config = dict(
    num_key_value_heads=1,
    head_dim=128,
    norm_place='pre',
    qk_norm=False,
    init_std_up=0.0447,
    init_std_down=0.0055,
    optimizer='muon_variant',
    learning_rate=0.0132,
    lr_mult_down=3.0,
    lr_head=0.00993,
    decay_shape='sqrt',
)
MLP neurons of a small language model. Each row is named by its layer, matrix (gate and up: input weights; down: output weights) and neuron, and shows model dimensions 32-223. Each number is 128 + 24 x the weight over its row's rms, rounded and kept within 0 to 255. Numbers have three digits each. A neuron's up and down rows have the sign that makes its largest values positive.
Before each neuron's rows, "fires before" lists the tokens most often just after its 100 highest values on Wikipedia text that the model never trained on.

fires before: "ed", "ing", "st", "er", "tiv", "v"
L8.gate499:122122066128127140169141145146104152124090095161123129151115109093115115125085079140128152082090099114110125125141127136119129171108135162141135102053137136125124146158133108157107146156101123178141129109157159149125140085108152150111124140116090133135128126151175128131170118141144108137096110164129116073137142089120160101136162149055102108100153159123114151115089139165141113103128146179130139140083156117131102157123126120124106108145136143159172127094105122111137139134109077119116125067141143104127121092137179119138099147132102135139099159147113124129156119131130119114
L8.up499:131060100170115141144120153137125145158150177126108132186141081125132123126065139125103088140143136105115145098081074106143141172160157153136116102124121174140137110127104122123066119111119121168116105154171129139156112152109069130106127142122111125107147124138136147106167122139147126131113099098165100115148122146087123170142131136137144134143110122108125125099147158161119096118155148129160192118120129120102125117125102087118101151130135145147088146155123163101134145125150143098116163155088179138145102137129095134129127109099130139095134119125118158161144147123160115128
L8.down499:113093081114162100086157141124106106150108131129103134128116169161143163128112080115149149154118077159111072116133168112096154128115150154136138096109111131103160118128110090121123127136123182109136120103111111155109112113121134120097157151119123122114144144143138094174109158130133133134141120146192134142127176106094115142127141083104162103152127120110131130133123135094094097136141104127133122117118146109133133148141133129130150105187101139113107124149081145156119170167104124119108111143137110129113135159134141124126086122183138125105174164177143125155085127143088104126

fires before: " |", ":", ")", ",", "\n", "c"
L9.gate108:130110167135201147096127114158127149140104155196140111142141125144107102092103161084147100138108156141130137120158136140121144123161150116125145121136093133187159110119129154131146129067093142089152137149134163121148120111119109144113082128136110137115155111091095152138084114142101135156123100086150121096140117113115140116113125101072126101122155122142119134140079144128150130115118103092138101099133126166150120097152102137133131117114142126175112084073133148167142110117148094140123123120127160141123158117163151148108136154125094120159155191160123149172141113125147137081
L9.up108:114148138139149136144136142147109156174121106111113107160148110120138095127091111134105173091139126108077123157093090132106105114135131097078115128121136102172151153109118124131125127066088121159104087197097148130122098130093142154105094120133128131157154164093127158159132124127125149145114124138148064156145133180141134114174158097115125142081140119108110104112111141112152144145125133095098151134097138157118122102086116102131120108118069106108134123136144133088152125154156132114109108108103148137119127115131147133150106136134153123121152162158129175170106167090108165122
L9.down108:104160132146101097145111136144125154121089119140151121080107170121076144133117123103117125148115120139127125120143116123152153093138120091099137117109141095122107143163153144119139135078101170163107170122138099112138132164121177060112158125189129118134142130147128139152107104111118113110123106142164177139100104148072143119147138126170149122122155112148130108077058138100105143120125141115097150106109136147157157176142137180103135122107109119123144150168173129140130077144085157149152149134125124135129133128150099135112161150189129144107156136089108123127143106149099106101

fires before: "\n", "---|---|---|---|", " to", " |", " of"
L2.gate451:136146096106173132129114137154117140113125126124117095120157172112109142122130135142134125119141154119167114118150163186154126103092154132119131160173178151100120131148091141155123137110163149115150182119123082138129130140125165121210154144178135133168107200123103146122134098111133096105114139141182147137135155122086127116188136154124096135163146116099104115142127124160083113130118087133099107116157123166135105123098133127119153140140103159109184138129136119140113137115155111126129127149153152114100153163137147133148115117072174160130143131147087177148102154096132121153
L2.up451:130112185123172131137159092103120169125145132117139121116151144111099116144114165126105141137127091143126122152098090135146104148084129148137170164176164165099148087170113134165139126095140126137132123143131113120121117092133151128112098143150128131101161088148125200121119114109123137103111161155161106143126153173120119126130094127133124135127162122116122160122135161085131122127102133095131074109146168117145125132113099135135099137116162139127134170152162124126120129125132137112125133090083134117145157145113129132162103064125162147168096130105096146140119123123131085114
L2.down451:144114186091142127090129128102151142096134105092134173140105140111131121141155116108079126125131098139122123154092098132147108135109117089162136090140127111103122130143145116137098132164105128165106127120104148102129110105096160155113155141089108142123175073149153165126144111110109149130121120116107100105112114171159127132155116135141138117146137118125103139103147177101132116120121160128164105148135136108133149140134135141147099113064133128128094168096143138101149098165105121122101107103067142099102128094133113142112143103101126115136124136097111124115148134129165117108

fires before: ":", " of", "\n", "s"
L9.gate582:130121129132122105142153126178162127153156148121121111154133151128146150126128157135128082139117155123167096113138130132174127115113141146129092094125164100168114095135094124148179160121133129130126135084070126069137105072123138138098136127114166106127164110123165135116119103172144174137126108152117126139124168103104122153156109091112118137125125178145134144142111129115131111144155110093133128120118143107114104089130131140099144116116163091141128119120120146118151130086133146149115120117155126154128148062140166149115049117142137112135126095165099143112141137121103083127
L9.up582:151109172164122109137142140143117138139157090139144098154121124106145170151123162131106126119102146172149129130133148143102148114132067101177132117067149106153123100134154154100140135134109125121156119097111073108074170100156148141110134130114134115124112155069094123136105158129135152141112110130157143149099139108109102134080123133104128132114164126130141062154117141100157140147118116134124139133137093100159134096128153069112128134105156112156122123137089114157118141088114162161124131152112094077149163159124122106138156126121091136134106103129094094153145149106123108136
L9.down582:158134159140100127137119089153121038123134128172106136162118106132102154120106155145118152101160118129061068124159155175106144127120116122140142123142155145157129133115141087128160110076122138088087127133127180111126123156141165163121133133146114143165133147111152122122143136105156132068131109096111103157117147105123156126166123109093084156158114133157113172173121115094133139137120159184147166125131132126118102121139141163129134144156138095127132107137128113163150140111137123179142155130114130171137119115123145163141132143149156165112169073103111155085154154102096075138

fires before: "ion", "ed", "ing", "e"
L4.gate227:141136122133152108150136100161127125140141180105100139135066124111152110158110147149172110163086108128130101086163089111100153155136155154114125096147114100113094111116146118104153154141157120143164169135149151076120139164047126092072140100144151111099124129132123136149101177157124073103096101093120148159156117086121132136093153103104143155130104137170154116153117109076133160148099151125149132145117109194112133112100158129154136123145110122115121145118122143093141099125100131104105155159156142132146123103138097114110119147146118106150139075113131096145139111121112107116
L4.up227:118115144138185139157117122165116119111143182131100132127113093111151134138113160135142123163066106139135119116184094114126140152083159126113160095139101113128071098142138126099098152118177109137145155131145134125129128201088140099101117114137121107131127091118151129174091194108119107090139121132134125120149144056120139122085158138082157149153105134135154077162108136128076139149096164125150129157089090150120161121139147111165152139128149121113136121079105139114141073132108144108100151153135102110159104119153135138118137130122116134160118110120134110165129105130144101130
L4.down227:119166129107145121139131126161090137152140147130130169112122125144119130159101117118152118135101146144159129129191119079127123134135127155133092091124105135110150140175135087082108133192120119108120148111161199084110116139124177134103125125139126113092147111138139094138139155117145110123106157079136171148099127101139128161110135141149151145061090138120106150156097124120091121128078103144163110126123135148154150119133144114105111137129101134111154142082139100112126096127113119156122083136104102115101105121138125113107130103071158142160133045136121143139110117109127180137

fires before: " |"
L9.gate307:089138069126174175123134116134110083096147106107105065125083105204189142137149146149136105148139086145095162135129103108112145145114134160156134108081131113127113087115145142132133149083157102106133111131103145126120112128124091078116179113068137132166111136125154123145160126103109095134124134128104114091146126130164129132143095102121134139149114116129130155069120164166099143163133139129111151115109100145108123101117178086105140139166137134124124120128105156155089155146136128115155129139137102102110130135128116107114118157104140130139113126088131109098152136143149148117
L9.up307:065158093151151166145147169084113123134190098089125138097111135134125166107149136145125080144131165151132122131132170157107154164148163141109127145133140088143101108142137126115177112176175175109148131103155120160111088148114149140129159154115140127083128098144188130156146137129087085133106093140108119139127181117145110114113119111109130176121168109151115121098146121133126103154141103117093111102156125131106124124101130147115104148159126119123124152156115163127139127109108127153128175113193138084104118125111125119124110129147161101138113071097106175081148128123124150139
L9.down307:089108112111151173132109113131090080121122113107137136135153107124124128168149129109150182115124116193127119110118131114088127115122143133115107131148149106128123122141149157122156134103121090126120159123168100141151086097113155135112142149137133126119081095122086182132150136129159113103112107135108117140152120153146146135147176121105076142128155131122145142102128118124164130157119072126110133142119117158133171104127104147099132102168138094146090116139113167151138086099175147153128124101140150147133126111122140111098104147129110114117182091150120184127107102157089120113

fires before: "\n", "---|---|---|---|", " (", " of", "ini"
L2.gate455:177111117134083149116173130138123115101146165110072129168129126091150142122138118180125124113132094145127155122159153171104141151137132168110114130156127139101160121128127118164119141147124136160106128142127179099120152124129099158208145134097139137103089114128121122087123144142069120092090138100136132145133138117104101165157152096140134109122104112178120156115104121154148105125088120159127177165092154151131107128137153107140125107132130115163145175137106158110151150115125133142098084114156139142135137119132156130125152126061123158113078129109108138111144139147120091154
L2.up455:147115127091098146161136139155115104102134146096045142168130121130154120149141141153125149136104092146111145116148134131077133114125166169145083159133144148095115120130135143130127155132146093145103100120070136090115173112118126108156131143112174158093092115115116135076118135122074133111134123093129158163122169102075061159168153094127141133143145125171104146161104129125138148116123093116141144162107110154164149124106125141129131102129157138147144139118147172110104119140114118144077097147161139101145129112115151129146164096070128116114120121104111151113104113139152071132
L2.down455:119128148114098127135125153135110134134149131103060169145119132161179131139123150153112153136099111137163151149150146132103155148149155159113125151152110118136128129134096155133119162135118079144164098139119126091118141112153145153123124155155182129093112126162123121099127135132122111107150133122136158166153111088074093166126126100131115128133159134147140130161097091117117167110101102158148169137101134143134108151136125135115134093140177153169156188145151169079131137122138146126101071150149125076157140095088150132135147124079116135093108123108096155136131109132142087107

fires before: "s", "q"
L9.gate227:129133159099103134142133112145155118155143122172144089141161095080112100105138123141153140165132142151155145113151172132135161145116102090161109170166109138125121196117099124134159093122110073124085148176135099093121124133138114121114145120155138137153137143108121127136155135116146139103109156128148101137103139163094111144153131107122122163124096130177123144148138118133151129093154132100135099131092110140122160151129120119136165134143123105136100127157115111127086124147120150103113082142134104099089185117082142130122132176141112117133116133119123125176093105134114084094
L9.up227:147141132081124122141146113108124118133134132118123115123114118137135114128147131131120097160144145117121080139083145152156138148133137109137126148113185172145137112121128107093160130161109112177111118140109155100140100087115125153179118125168134093118187128103098065136137124137147148162154130157156141097130105166121092139141108119110101142131129121128101131123164119098095118082119142105140148125098107115130155138135125135091143121171091161157076115140132160116105102102133104145105122114148112133068146144140127150080096134097089127101155118131122124142152085130106109134
L9.down227:112100126095131162139119144094133128163147156158086150157181099120142115127112121121137148083130144125180108108140171116129153143139159149120120149106117117121128114133131224113148128149121136126109154112116135114121119127118140153153195139167160139143136161109125114116146115089105138125132134151076110128139160067139133120128095129129144130096094141159132123128126110117138167154108149129110136097132130117111100068122145117101119113111126115118170174119140084115111123084141134088104103150120118155103107136119140153132087140094138154096104093122139113108114069140123114132

fires before: "'", ",", "\n", " ("
L8.gate161:147138133102161143105129154118128155152136137116133132172104121140159144119116144133139111127112088132096166068158122140133131133100080110138108103117124142159113110099112101132159091132106094134134092105111142147103152119104128156121127108126110121125128090111121113105120120135130094139085076100144129174115148150119121131186145115173115140101114155104144097132158195101130104100140116144150125124135108138089130110117170111094156115080139132095140151101147154084128108148154129066062087164141111149142140136110121152135113110078125153124096133131111156115089125115110167129
L8.up161:161105142114136139140174103118119124110133147117097117137123134110107169162151115107101146143100094090134145193105105145144153139070120126132110131167120123168127139095142137144143109149104108124148107117074082135142112167083107142127113125103102113114146118131154144084105153134165120163134132083142137141151147156125144135097140111160103111142137163160147070101110096131175135139133105131119097091120094115091153129134151111148148124124124169143123087137135124128131161140121149100121114153107143135122028087114153148151101152078104130104112132143128149137111157137072139101
L8.down161:126124119096133105144107118093088099112102139106102134113144119149164117140097120120164145118112106125117155117153083106093148128118142144127104129122159122141111104075133109080179144090142125104088131120090144130148152126113064132097106134114130125089104149109133127155143111088107050137071130167154130148136131068114122110107108144118140123118100091170110140147142100153098142125105143158155103132164149145128138177094101128140151130119124165108133119136108107181114171145156121156095114146142130131116106156103136091147130132119135125149124138091199116135149112149105136114

fires before: "\n", "==", "---|---|---|---|", " ==", "m"
L9.gate247:116137157156151109137136120147160114128167160127155102099132160113159123080140142134139117169155141146151119168123122106135154111135155127128113158118147134098147081121150160167136130095127136144132096122121120119106134121135089117151134131136125147097108119067137203111166138153141124080148122153128150126082158164126150107134101118124137121104172127144127128155170102102081103127095091124132153144111119178088114149157095134055166081129149126127118120106144137120135141140097137101080121148141157127119135119155148101084106121144118122166111118149159151130145154086160123130
L9.up247:118147121138104086075153115131182134107114165145092128106131157145136137165155153111165160144140104138110156147116135088131167165115155086171128100094183131145102134170101134119128165132148134106120121132136092132104142123122124128137122112160144136139164092094143190130161123140150132137116114137121142173104093155171133115137111148152119144109104118155137130127133133107135139097073145146145111158090119111112129131078122130090092139165144149118105121158124141085134152134131129153168135118148165110110145129153127140106084119128123087160123144127176147128126182125099120145
L9.down247:131148154153155089132150079100144123137138126102132105122140088140141092120142102150135128123124110121096102158143147133132131136098111126131189114111123107121110124142165140109104106145128097122101135112106140189128147076127075125124105150133169116116153147138126134065121126065098172176125104126154138108128125144149098105124129109130147143114128119092137160174119109140113168118173122132105085150128107084160113159162109109160133151097133093121122156161144116134101113137158136142115137102135118119122132130109110144151121134138125161114137062133066139096098170163109120148

fires before: " as", " to", " by"
L8.gate580:112102142145147084070110165130173118138119197144145153124124139133118121119118117127147100123114098117112146133130098113101111161108158080112120172132189128155077141145136146138133110103135118145158156136128134142109143098162163119140114147126145111086105133173165121121115141112098140104143147103175112153139097104124104103107175129100119116172157145112159119107148143149110137144131113182117139158106096117094122096103106173145132122141109102173118086128183174160131187132067115136131110138153084137108140172141148133127149135123138128158133162131134125106149098180126118156
L8.up580:125123140161121102152157157139165115103101162148118122118143122097137143089140108139133169112103120092118184120113081110164146178130153132089166129139127141134118122089129131162113135119115153155171155124115107154102145121130150106163125151126118113107096140129080079118115109120072127123146132137138150136110124110100122133108091081117096135170185160156148117159121143152101113176173107116118191122121154108156114110126117161086120143128144087168145081131134128136177112128130157131109121114097142145134141160123135136151120109114159122116108104139139160095124111130125154105
L8.down580:128123121145132108095099178115121137133136157152136097147116096096156080142145148122136139139122141091119147072113132150151116131114131114128114133124124087147126102163097178109131146133103109131135153149119156132134136131138118154143134136134109162127124167164144147128116076163117135164075091119101136111055166161130155129123107126173123105123177123165120105132120156193096120144131104116107136104155098127100105108156117111124108135092115120145147143130171090118128106143161140145090109121124128122136110162080141149154141163103176143160091120105162141132090122163116136144

fires before: "==", "s", "\n", " ==", " |"
L9.gate347:124125138171064116075131120148141142115114141138131164083113164144116129099136105144111093136191126159077142094148163117148144111091099129127084183115104155111119116139147120131136149092129167146138185133089114119083145163115082135142163110152149119097140127106119139100117157128146164121098129127106079110129128131106131119205117173085100122136145140104122174155135150124159139115111175137158129089154114131102122131125110115114159159125155115123165127139101114122149135105128124144108134094137113090107093106116140105086134122118120138115157129098101124147096130103136151134
L9.up347:114111116137117124134125141141097115176138133155103151131148155166133108096144119107108118104143122129101117125133141129158131110129102146138089157096151109136136127165125147146101144145091081173165128141111109107111081117109100116133111176164156163159134139097145185117139115112107134149154129163070117104170152135153098150127125083161118094119147161163111133110144122072117100146106161136114138116135089165135151112142105181115123130145093137113137145104131115103144135120109134154171133146116140130124100098132148119136080135100126114110160125104129122110115126130101122120
L9.down347:135116139113133132122121117128126128122065103123123148110116090136113097109155086108142112128144169166126144087131170131152154147112153143185146126117108150090111097128139117113156084081131150149122112162156098164109105168153105102095096138133188156141148121114113138091138090090146134096192133152147103138145117100165125122128117087155078106137104124107131139128155078091152123109123128117128123095106093147137130137136138156170116167147106094117138139112113120138091130121122157116131161143147133147118120112128158092129097127085121118122131061138154117159144110120118202112

fires before: "\n", "s", " the"
L7.gate658:140134144100146133141157137091133120164136109133156123182177113102112148126146117151117151150139100122148115093104151134136090139146121128161123189111147115177134091101163149123149114119106128116124133111129116128130121171119126133131082107128122130102171133137150116135169128163186156149103148129112155142142115155117107136110110168102153137131101135110143116083156114124161137154123118113119150103090093087073184149125151084161129128111161089105197081144148112120139167140106139101132125153089148097130091149132119140124130123118128114160111140109071123192109125101116153134
L7.up658:149143141108149117138145098076138098149105124138103155127142094133126156146128150110130105137129159169115139148145119163114137131132104100156192152143123114157095094139153120127121116142128133157139140145123153124119098120152139083118126139157118152113087128115150164127112138140148156103133141136128103123114115123122106146137111134145125081163128135151114095113157131099138120137073163164121144119085094106111142159074114109104150128117112173159183143108135164112102126098094105125148159129113129145112084112131127147126126157117109112104149136128115116067123157110114088135
L7.down658:172132136158106087113101117135142128101109140126145102094103126148147125085145112119122128102110100135149154128122152146163131108146131160141078110131165115120140134100137068116104130124153125122142107158081158106137149116121061113154118114140120099152105159141101133151118108116127166136120099124116127145147159106150140101140099089137136166147149132143130125125099119114134120121135118110154160129166114156153102122075117124146107105173131149139061141139138141178146111132099128164107108142160139127116132119135149136135116136099117141148101029125151094120158125129100154142

fires before: " ", " |", "ger", "%", "ge"
L7.gate473:138167127145120131099120171096140173078075050148079110127149116137138142112102128137156116126150108143178145141098087136141143132118108165132127128159119120100119087132162108118140081118127118157115085166147126141148135151140135110103102158135129130163086145116150144164148115170109163138125139125136145158158135095140120133143142113123127098109122097106126161088149151132110112155133091129126150125133101090146107150141157174159099131132123129095125146142154131144131115145139139092103089140175159117152124126140097124116079154210125127156142141133136155160127092123134145123
L7.up473:123159123118150114115127127109166117144055124144102113127159155122113146138127144112142106102106061129186146143112093161150114186157129150170128116177112137139131185116132128143148134075135155113099161155177076125133108133144118133146096143098151129113135083144150116160121153125147112149129146109181149151137112101153114134119163106112102166143128076121108131132098121134117123152115108153089168131087110137097096108126108163096139159139101159143136118157143150110163116176135162125127130162135114133146149139166116111147096112111170097137179128159155126116109116122147117136
L7.down473:112142133086132124109147111116158097123141149137138112133144132126128142081173143124108125132141131133133128139138111158133148166129112117120131098112137127131084118176117086121133155147129121136125095127128128156106116133086167141144105117152138120132089157178156131148120137109174137138174168121126121152114087163103071136151119143083125139115105091168141127095128148163122125124075103140127116114139136125114140113140133128124132124128114153134129130111141151107127119143134131107144160146148092148125138081108142148119117132147145106118061061148121165140146126116095120092

fires before: ".", ",", " and", " because"
L7.gate418:137154120138118118117146090113120147162127118175161124155150099123102139111094098165109128129114129140101095135154134101208131100120133143104169100099127114135106100130175105126178131097131127120127151111132106136146134096119123104158107132126102172144110143092097114149132095160146099131155140166083168148098163086145123083118150096144113144127139109125124150135097101121119098123153144119143141098112142138133149096145181180128109145086135157103127128095119122167142091106136148145145125108141097160163099140127073180112121159182139145162108108149130128182147136143147085129
L7.up418:102097129081156146123130140127116177125062124141138133098127125166129106169133095145173125090157145101155098126124091125146129146093149109190126144096120097136115132183152133158101137108141140121133138122115129120135121089148110188144122110164142141139116188126127149178147092122130107116108113173143150134146082125146101107103122125141108163133108145129146152122091091169143150081094147144094109122141161103120152166063150140137085136120143101150111132140119149157136149099144182106134112133118152139131143117127078131105108141164137174162143145133132142094140114154190137137
L7.down418:104117131155157115094141151105135128149137087149137135117117108146122170116139090105094109106127148093102092115116182156123106124153152149116129149106130102152123120127150103103144131148124138123139115157153141133156158115193112119120103106091137130111135129152140184123097125150121109075108103140135120118116136099121130121138135099136138117137153136145121112138093102116087146155099126135160168133113138145150070143124148120128089083138136148125151142136138116127133098115091123088094171122131080121145077113157132143178129129120136134174144156119158107166128174138137079160

fires before: " the", " ", " his", " her", " this"
L7.gate192:135120177119136157125154162127098103099150133163148152119134156111108121162131145156080153126158076096163145123137154131143157153130119139123165168156129141149154138113162092145128156127106109107148139142161118118151118090122139113162121101168116090099107101070125103096128138156129178136109128155124110162136134116133143113165146170138123168149128143121151135084144100100176159132069152151086171108139119155108097101108127118155153139143108084124091117122127142129105086100086152155179139110121113128109109103109148108120130149087078130131118122117141185106080108120151124165
L7.up192:174113124155166132092144130146132100147129137135114139122112123101131098117148106112113123119150076106155127130113098138101118131084147157137085089109128118114100116122110126167121118154137149140088148161063179115117121133127128133123111120119158171158119104194128084129106108120146099107100106134090131142096135123136107125134073122087102148113099102106091169155071159125158136173137084143173081135100147110165096097102120130144099131116153129126128143095103113144148135107137132155097067126150132135133140138108096096154096110144115142107105119119108146145155145133100141096
L7.down192:100157153124103140113087127100121149163099141101102136147109096144116124109114123167186113150120128114107136068153158114101100121116098125112105140107160155152128120129161170099168130097152142146124128128082147125141136115100087146120120128129134108106168096112148122116163100129101124131113114158118120203112137184119143135158114154106115123134112118103105124100087083153101108152127162120077134112144096152122131144120085112116141112111119119167144100151143151160126143140148197150117125098101103085108093137116107128143125121127099120137124097101143141135119112122126146166

fires before: " |", " "
L8.gate335:086183159144106146111094157101121145110126077125089120110121118150122187059145142131148131132145123164152129115160158117150117138139148125119152122151131120118091143103120122168143117162122141094128082156102158119149132110063129142159144155139148141130157064131119184135114141092120134105151090135088096133129106121117151122124148133176125178149149091132130161110154129115165140149135134136098136103159152089156127145108105181092157102111144095125107113088126170113110114134126129120159181129112147113139116145139189101120147135088121134108105155119106086157138120149127098086
L8.up335:117108138119104130087170096149112168137133159115121131146107178191106101117111149127094163145105137135133172107123123118134167136120146139167117144130110172089176115155145123133091141087114135127110128098112102145142156064110124100122129134163106069172099138127156111151142100109178119121134117139137106127093167140163119109144115135102122122115114116125128104091117196165130159127158156129122128101142136112089110118186147102106132130151102119156126118138131121178101137138100122092107144097106094124166143094134161121119142119082133067124134149116124149112129160195161123107
L8.down335:114164139173114106084142175109107159126134115136129100182061145110096123132172170113161129157152126161134104143130170124150094147129183137101128128072143096128117098128109118152081122132161102146125126117156156134115094133128134111125108152080128115161147125184104177101105132111140113123157143127160106148109107120164105144134107131103086085110085144151137153111135122139122152096157149089176137109177131161110149127116148149119133154103116131188109121144125150135107109140125114119132158139196141145126126134171185126109155125105090156111096179123087118146118149111129139099

fires before: " to", " in", " by", " as", " the"
L2.gate579:147098122145147080113159177104102147134133121145135108090140141103059130150110110143127141110137154066110156143147118095137153141114143084138148101135139050148145131128127151124114179128130119113110153155141138141099150114147148100153136123154148141138067142162119144131144166131123099151135152147118136096095106137105165121134183146150095145107159103128148097139108113119110110126135116150118135142129125124124080148163107092140088135113143104159141160125130168145166098127164103098147097100120148111112143151133108115171132113181119166156158157153075151151133116108067112136
L2.up579:132105110104088131151139116121134118126116129138139130115123110119182144107142111123147114104105124127111125113132098149138120131137106156095109131132151160099150133172134162090129104115123122139150144115171148145141077072141119139122106124114102182111154129130130119155127114156142086143131071147108125114093144126115132127128167083169147140106136096124119117137099099129116134121110125143110113153139095124118143148151122167079075110097122108136173164173118107159108142150117138139101103093120150156145112136084121177142038106132148123139138132129117115146101142144142106165
L2.down579:138145155126148146098132140156146109172133120073131160151125113132142149148112158114123150128070115140129126113141161114134191146142158097162081119155142118147137135135103086145143113102138130111087116150100112120114148181135116166155135116131160098146128146137142133099126121110123155107156152085116117145127137134164109138094106156078135147153065158132117156132111151168134178131143122161139137101110188159147161108071110113154153144149109132153084101100134105077139115141134151119143148163144111104109095104151097098106174122094155132135112142142123114128165102155140133130

fires before: " of", " in", " for", "s", ","
L9.gate298:141104172094135189203129075131114092139168135152126133116110166165161086101135102137125087144093115137166159143161138127132108137129098138132122103113168095074138130167178164099088114123101140107125088108117128151114135125129139102148116133123132126141148148157128116111128119152106130150149091120145121123128164153147056147121175137163155150135172138156082121129108111109136105144168132099177124152168146122111136136138136117094147132170159124111109123126100130136108122155114121119150112115125153125105142111149145136146149156125168118138140123149139133120138171100139145169
L9.up298:131128163088155158091132114126131106153143192136119162116166139084112098110129119170105128101112179149097098135108100131123108107145135128126157131134121159128167101114138112156142126145115139128110142137107133137134134132100135160107126137120139139163131135130110088109107163145145104132160182087107128111104129153053134139131119178139113150091103125159139065183148123140137163130138123134148138155177144139128163149145115171127130158117097099133157143123184116123182178101134125131124150104157130115153124105089095122114131135092088134131172158103162162116123126134122156079
L9.down298:168154121118141155152103106146139141099120112150128151108126134104138099168143131162139149151128202140139101132134122135141110134130129152089103133106146139148129147139133120159107101131130130103122141123136109142138113149086118134161108127153122099116135155086123123134147141093119163131172124130069129139137129164141132080153138128200147137134145172131159108137116113089063104140143151174130121132121144133101104125129135171160105123140113111133116172152177114149144119096087189129151122136098133168120137094100106164106119135158106107127149124150165130183119114095107123136

fires before: "s", " to"
L8.gate599:162095147158118137123139157112155117130120132062136117107185127133142150097142137117111167117135098121189117104114122139104112148106145108123163147158141114093125153093176102114118126102154127126137170155146126111151126089124079083126119129133127099123113124136134180135146115116100154119129128088125065144134127131120133147159062105112165086129133117169130130149122121145149149164085147099135124145144120111108148080161172078171135149099104138152163118141111135143178145107154150146084134140159144078158121156141144114113100116122117125157159104113140158152147109156144108142
L8.up599:088109096156147125121148164124148109095116137113140123107148101118124116128123134132155144145164138104139146088138136104125111160181187124090124091111172128131133126126153094100103146128122185152100091170123172143120149089095085119130139134158119121136083126174136122152120149170092122102112117161120097117128102129110115140117118152110071141129138125150135162166105142130092133133080111124126150138136100151117161131159077102150150155122108192116149143101144120108150152139132143142121158121135095118076087173139120130143154138098108154122124141121149132114157146131154145117
L8.down599:144134155154162114109068182129133100135160136100124131158146165095123139121145125136127144166147130126136110109099169139123150122130136120109081122160082118119132123078122134095090134114106156146127103161061130129099102143125134131075141111146124120206145113127119101101142149180102164085142115144117123131129121017109135136149085129139111142109092118159101111112088159112125107148117128153124126106098128137149144151121129095158174136087120162107107119120157108113154119175109107123163134129117104082096129135144111124109136109129120116140164159125126125113141181157116133147

fires before: " as", " to", " in", " with", " by", " on"
L7.gate294:157176144131161101102127144141147135075128111170104149145116150118120162151133124100121115181095140130151136148107073134134129149131171122087101124127174106143151141109116125128148169081147149149145134167120144143139189148096160138107147142134132130117110166108122141161133133176104111106096108167085168144104102135149113099135108098107167165112153123126160087139086143157105141116163149138132187119130154108125085146119104144124121102122114113118140111110100116120068157126125157123088137099080135100188107087101111134146119134137146124141123170121116159133124131127180110098
L7.up294:157158136139174100152099117116155165079143132128092120084177167123126112116112145119137171129148139094115166092107098106131140123123143118074137167117096114129132161112131166113143139127126143142130138122142144134148143159155190096135122131125140146108140154171150115114063164123150122125147100122125117122137112181137163137121125148120128139157143161112143166137121137153126146113098115129123134098087147142162136123141047167134126097163116108088146145118153133166144132137113114155137129142078122128135128094112120137132182119156105099109129155142184130154128142107153095110
L7.down294:107149167133151111119110127143106171130136110126171096146133117136091103120122123129118140101154132146076076121080155130150112173129111160142157132127191085086140098159162145116117134141139135113131130144140104176120122090148083077093153124168088129133102165170087128145134134152174147128165155111153129146157161113151105139111143140149125126139113132123164182115146093116138101113132120101096131087130115151124128128144130135105138091130120156110101099111180129150123118106114112100100124140141134179134137130130139115150148122155142104134102205113138144180159148131110140118

fires before: " |", "|", "s", "|---|", " /"
L9.gate179:127142144143125133120126121130104090141102138125111132151067116143147178140123158105142147132125116156150164122138101114117120123109166124176145120126074118152134083087147123129117115117191129158145123100129136103139122187117134184122137153133119106102144106145151129103122145102146130098072172111096125130132156127113131121163131183104117103131130148125138136112147104088125136141126122120118118104123113053131141103117195120135136057135117132143141104153103118115127140116160110158169091112148110115164139092098105130125132154108158090169145158087149144108121120136146165120
L9.up179:108111118084103137091114147153130105141135123078144135148119111131170105184132131109111115193096135167139169108145098158102108138092129151145131120137158142118108137111153120090116160148111089149102109136119124099132140178133137162143129115121130122094088127108143177121107167117154128133105115109126107106108142117135107111141138125155112152147119135138101134119137125126098164061147111112073101149169135124127108158128142129108144127104133075133095167098118106151098081104111141104154147092136140133094166115134165142129164110151126154142123145080157098143120093097095119091
L9.down179:108140140134112131149141096148141105127072136128139146166142107148156126212142071102143091136099127143154146108098134155095147120168120136146096135112100134102103085121137138147099136150157110115177131146124117076106091115123133101126121131168068144128092146108125137133135181123132120137096118088158163047129129156115138130108129141124129118162121131117136147131131112137139145086137137115142090141103079144120142113138129105155156117155114123152135093170126157133142145121180123143142144084139128126158192102076133150093107160121153103131143130115105136133124114143113126116